{
  "num_hidden_layers": 8,
  "head_dim": 64,
  "vocab_size": 8192,
  "qk_norm": true,
  "optimizer": "adamw",
  "dataset": "wikipedia_en"
}
MLP neurons of a small language model. Each row is named by its layer, matrix (up: input weights) and neuron, and shows model dimensions 544-671. Each number is 128 + 32 x the weight over its row's rms, rounded and kept within 0 to 255. Numbers have three digits each.
Before each neuron's rows, "fires in" lists the words (lower case) most often at its 100 highest values on Wikipedia text that the model never trained on.

fires in: "which", "position", "who", "and", "father", "well"
L5.up600:112129139123157134140154111185094133116160091119116134145109106175158127114168156057087124168123150141155089123107112135143128096152100145142120107145140193101189156121088145146058168085133159193148091115131146158107145063101167105154062067109149161137106080135117136095167107098151154170066100147093082133127138126142126136127115156096138120133043175142138146154146066125204097163136

fires in: "the", "an", "s"
L5.up2926:119147061110140175092117118100143117172132086204113165119133170055125108143108183129129100111105141084127145143109129163114139130132137120104089125101176167135172174087106131145121140088134165107124202125160084156079129125201109142200139149135144131114041117116135159170132129100092119112142166108155127086116134136111125112139167171192109072123125120077099170101080115071127168153165

fires in: "was", "also", "is", "became", "been"
L5.up241:177121142134185079151083167130166114139159115128120139133102143178135118105177128124106166126105087212137100094098131126097096093131065117104120104131119106106158154121120168161184133121130169119118164106158067184167160171125128152131101156064127146207162062116150147141107119161179162170190049130135140151134153132153146180163111123122153105204138093141114166136136134139121066088134

fires in: "and", "to", "can", "that", "also", "would"
L5.up1786:146119122135152106112108167167163136046191085134082118126108112127197108128191121144132106169124079185163080129087075188172133113135107110110093125185116070123132175070121074110115076087182118149132076130093100180124133139136117144153128110193113170193155127093109126123182103142140095187106086092172125146069164094149144135117148086089129121095122114205098082111151095133132097180130

fires in: "an"
L5.up200:066108078154113126129095162066082077169139167165127126141177168128141098177161178095209134144162083072156124114112190154124099070138101090106165134088097103124096148110100156106131144117111127095154178155105159203151113134144097080135091131112183139157153175128142062172081176126087133129130093170133159077127071117157152062145131148101119086107156137105184135121120135112115129175166

fires in: "on", "in", "over", "to", "had", "under"
L5.up138:157136116157067162085136137141161087119127119035108140141154150154100108087157137092094179084168134141177154107105189160121051125105124086137106127118175135149112089128109163065128096059177159122118092150126142118086103200162135153159081124106074111083100145122142126112188134112097098136100115170147142160142143097056139158115127117124128136141105084116150079098137085080145115085135

fires in: "on", "for", "between", "at", "in"
L5.up2603:101175177135173151162104055156138076136102117130110153103093152121195138103209139168151156130093158153120100109081141081121087112136129089129144149129112128172085138138088109134184132147116126146106118063179104109114150140090144134160132146175091077140080118210111075088094118133151106105124050087071146138061133159162057107125134170185170107143114157126163149109068133122095082171140

fires in: "on"
L5.up1555:133168153117110088108166115113095045089108143164107116106118134116117153082133209101114138108131076119147159106173130134154126191093143071139116080131170107176155135145137117137156074170188146162120169071198185154117132148150128160127098155160117111183138092135111131091154096114074133158097208115097180156105119102113157177124146100122146139115179069168126145139123123070143178118057

fires in: "on", "to", "february", "october", "should"
L5.up356:122146199055155157072176157176142102130143127131066114134137087216160083147124157108088189129125126133147153081133109137109092178145107056142149057137120059140097177074156102102074130101067168128114160101086114075179153147125165108076130158134143074171042117129136105123122161172075098115184047168090109095139144132145095177123119108059141107148094111153123147159125209112086162131132

fires in: "was", "is", "2020", "are", "2015"
L5.up2248:093120072070063146119179148054109129154084173126151135176163131153167115158152151115107149124106197082179118150128120143128138170173141136126121082171139123141131106128115093116128091138132109144069119126131046116108154191154105127179189136078108126150054107102155089119062140105110155100100115160089150111114113142147100143123131083118091116137156165115078138115134108160072189165124

fires in: "which", "and", "guerchais", "that"
L5.up2710:108132117133152114159095149111180149170149069162122174092109187124157086157173144086135141128120148167104143129115151136116135146125104146138096088138054124121119041167123093191123114083093080128190144130117113101168161179145126133139151110132124063120162134103115143162109147147137143126157077135089116092080165111103123154157145162109134053092149145161113135136081102202112128177137

fires in: "an", "of"
L5.up2986:154124113124192112096143097105116137184029112130129182168126179206109129160156118070062161124109129155141115111152166181129125174117176157130153161168125117131152142133129100154169133123140121113162137165212118126128163130147148161112089117125107101144118132193137142124112102162204118138162077128122179100080143083049142164094138149051092166148139153071163139107109173102134109122146

fires in: "at", "from", "to", "in", "on"
L5.up1418:118161167108161198097197122144101155154136111106118140175108099097134058097136091046091136154140097098121159075152103140186070135098157113105153125159142117166153055136122098067144113100176119118202139065170087154068148131170108110098124181090118089151116101161112162091117172109120136094096159090173120100122134119142147116128129167176153157188183125083130171142103124114136100121140

fires in: "and", "was", "were", "son", "suzuki", "list"
L5.up1050:183129126094090118125084181138106137106157145169122149165185125073135103120107181113193134114099074176093130154151130087111116140129107105072060080144083105125170135115116087140082151150101101151174137122136147164147119125153146130138061075114134096111131146098122074099159107121077146201216139128160057148172123153181112162176146165129102133148166116097177164144153142054077130149038

fires in: "to", "it", "who", "not"
L5.up1667:129152134117129133107150134147119130139114096080122095166112168146149074108111127097123144121190143133069126130124145141119107119134141110144115142122127116153190152124083149057065104133110113100098160181120190140175160117154145079142128136132101122120141129143089145076162082180143122089128116138153129121135111164135126133151073174153117128131096163151143126100165119104085112133076

fires in: "and", "decided", "but"
L5.up1429:115116141109176074143161131081082136159135084077136170081089147163132067119138130127063125160180056068126141135128129114131085101158092100175120127109093129104121104124158120075108109123113122090126129162081175154126138159106112124142095109181181167170132124124128148069157153120122089089119140193064142108132106159150114116145083171127166137173164131145133180151172128172134122102150

fires in: "had", "took", "in", "asked", "qaboun", "to"
L5.up1471:164171082065177105159129104137141091129122139144093104142114113139200063172163146106115139139117125135153177089117090137180144110141130107100060168128106081113141170156115143075127142141090177062131185097131118205143255177088129126122109122123094133145125165067112069109093091123054091097105095176113176067117124176217102177048115154146122152162140103187098107094094124113095118138139

fires in: "is", "was", "they", "be", "are", "were"
L5.up383:163117102134159186093080112130125089098068111171141105128093142125084113129205041098097155140099122097140047199110123105097116107137128099129118109098151076140086171095120111134111083146104121105159094184128152141096073120123157127180127140157135098170111166108160175145043093132084170084161095139150154150109098146088058094127179170122120137141119196102119148121139138117062116139084

fires in: "to", "its", "of", "schoenfeld"
L5.up2623:148187125094136102121171106157112144148161118140125088162118104119139120115130065152111118120124114145155147124145167079154123127158183103191124110114167123087126131132138138116121152144133087115127134142170119104170198186115111058088139122133114199110037194214139112117174147150145131141106084074124107119138179189135083124106142170105176128114124119131099061139128155112119121156093

fires in: "in", "de", "of"
L5.up1676:170120171150135183113178118156068111153119045148152173121125143159148121108144181114129153156192126126166143135045030184070100112151180103151093133084159204098168144146149171111071075129122163166138123155138059110135102136102135111102171084130112124154112113093043154127165105112129189190136113130115131091099098108070086117101157188072140078067143109117102142116159179154131155128049

fires in: "in", "to", "it", "at", "on"
L5.up620:113145162121190125116151142129080101131168120078112129133156185125140042111136169081121133034132068101154177101129126112175131129110191149130104076163122133130115167138089165119126138150121087155114108152114120129101141142145166139123111185146203143193113139138127119092156098105167152166082126129158099117150113124140155091096082183057129206189132134155097125136120176103146076158088

fires in: "of", "for", "in", "wikijournal"
L5.up1063:117170118123092104185137165095141160178124126125174124181137158081159126144150117176158222117088164174086116155110073080151133112136142107149152161151034119133131159092161106120136080120144170145141116113193135122083157145092123082109102152130035141128100162141150090116148131125163142154137109139153137138140157053154134097134157156143099108115130108104140129125129159147146116156122

fires in: "to", "not"
L5.up576:108103125149153125127104146161144126146179089141094168126123123097182127109141066152115118102108119106076136137161133155153103097121107151144068131126074061128158167106123123093145127092094139144099107100183133108179145102160135070135089114138101114159184103130118084080065108107130075086126117135151086081138141109133102127182101159178123047106146159195079099126103081171147158121155

fires in: "as", "was", "is", "been", "became", "for"
L5.up1207:107079114126136141150164148149104089114144076159098139142132120169118097102177129125132123115132114140128106184144109176084092069149213090134145082177080123200079134130115116112118207110137082117178107118181106149104114155095137152113127174150170082106143132144058145127111083125203094063120133162102110118160154113126129151086163121105119083135142144179122164153151144095129149160065

fires in: "of", "by", "in", "from", "since", "as"
L5.up663:112121096116143136170088134058110142159117126134084103130106173111162124174102119147094155086121158121143128030123152131089093142094082158116143075147136109123126161109155130159154148169146104173137102161143108150083126157196104125147099109105134088163109148073112085164083087122109097092121102120125192158104143100117125165158136101127089150128156125183121060122105185144073194077138

fires in: "is", "was", "s", "also"
L5.up2927:137084090206154128122058148102142115088085086130115083115177116145167110143150105143147146125053090206070149159147160137103105194099199087095130086161205143105143155111074114186095112154116155159103101179170100066080174163133151096125146087148108153163177129066113103101077127133036120100141140170136102185063131151147077155143165116155074111179126127180118113081105187109080168115118

fires in: "to"
L5.up2318:154136119124141127147177133128112140125174135162096114157091163076151123065097102117146096081162137127174130124098072078114037138065119159169106112113116118155143122144136071109174133127085120130143131121163136099114094161131118102145087119147094137196106131134154109168099139076146099138158168135120150106149130084156119151091131167217086090110097036133166128112139138132166162155187

fires in: "is", "a", "of", "was"
L5.up928:150155097132118135111104153104133147146119100039153108139105176135183125164140135099175107120161170155107090161146079169066125133126127125162115130154108098140145142154152156103162156099167089072110108096096067152097149138068097090153134154128141103136116151133159169158171115134109099157187089155047127089097175115114138132105167103108164156163141116122094119149106135096018146131118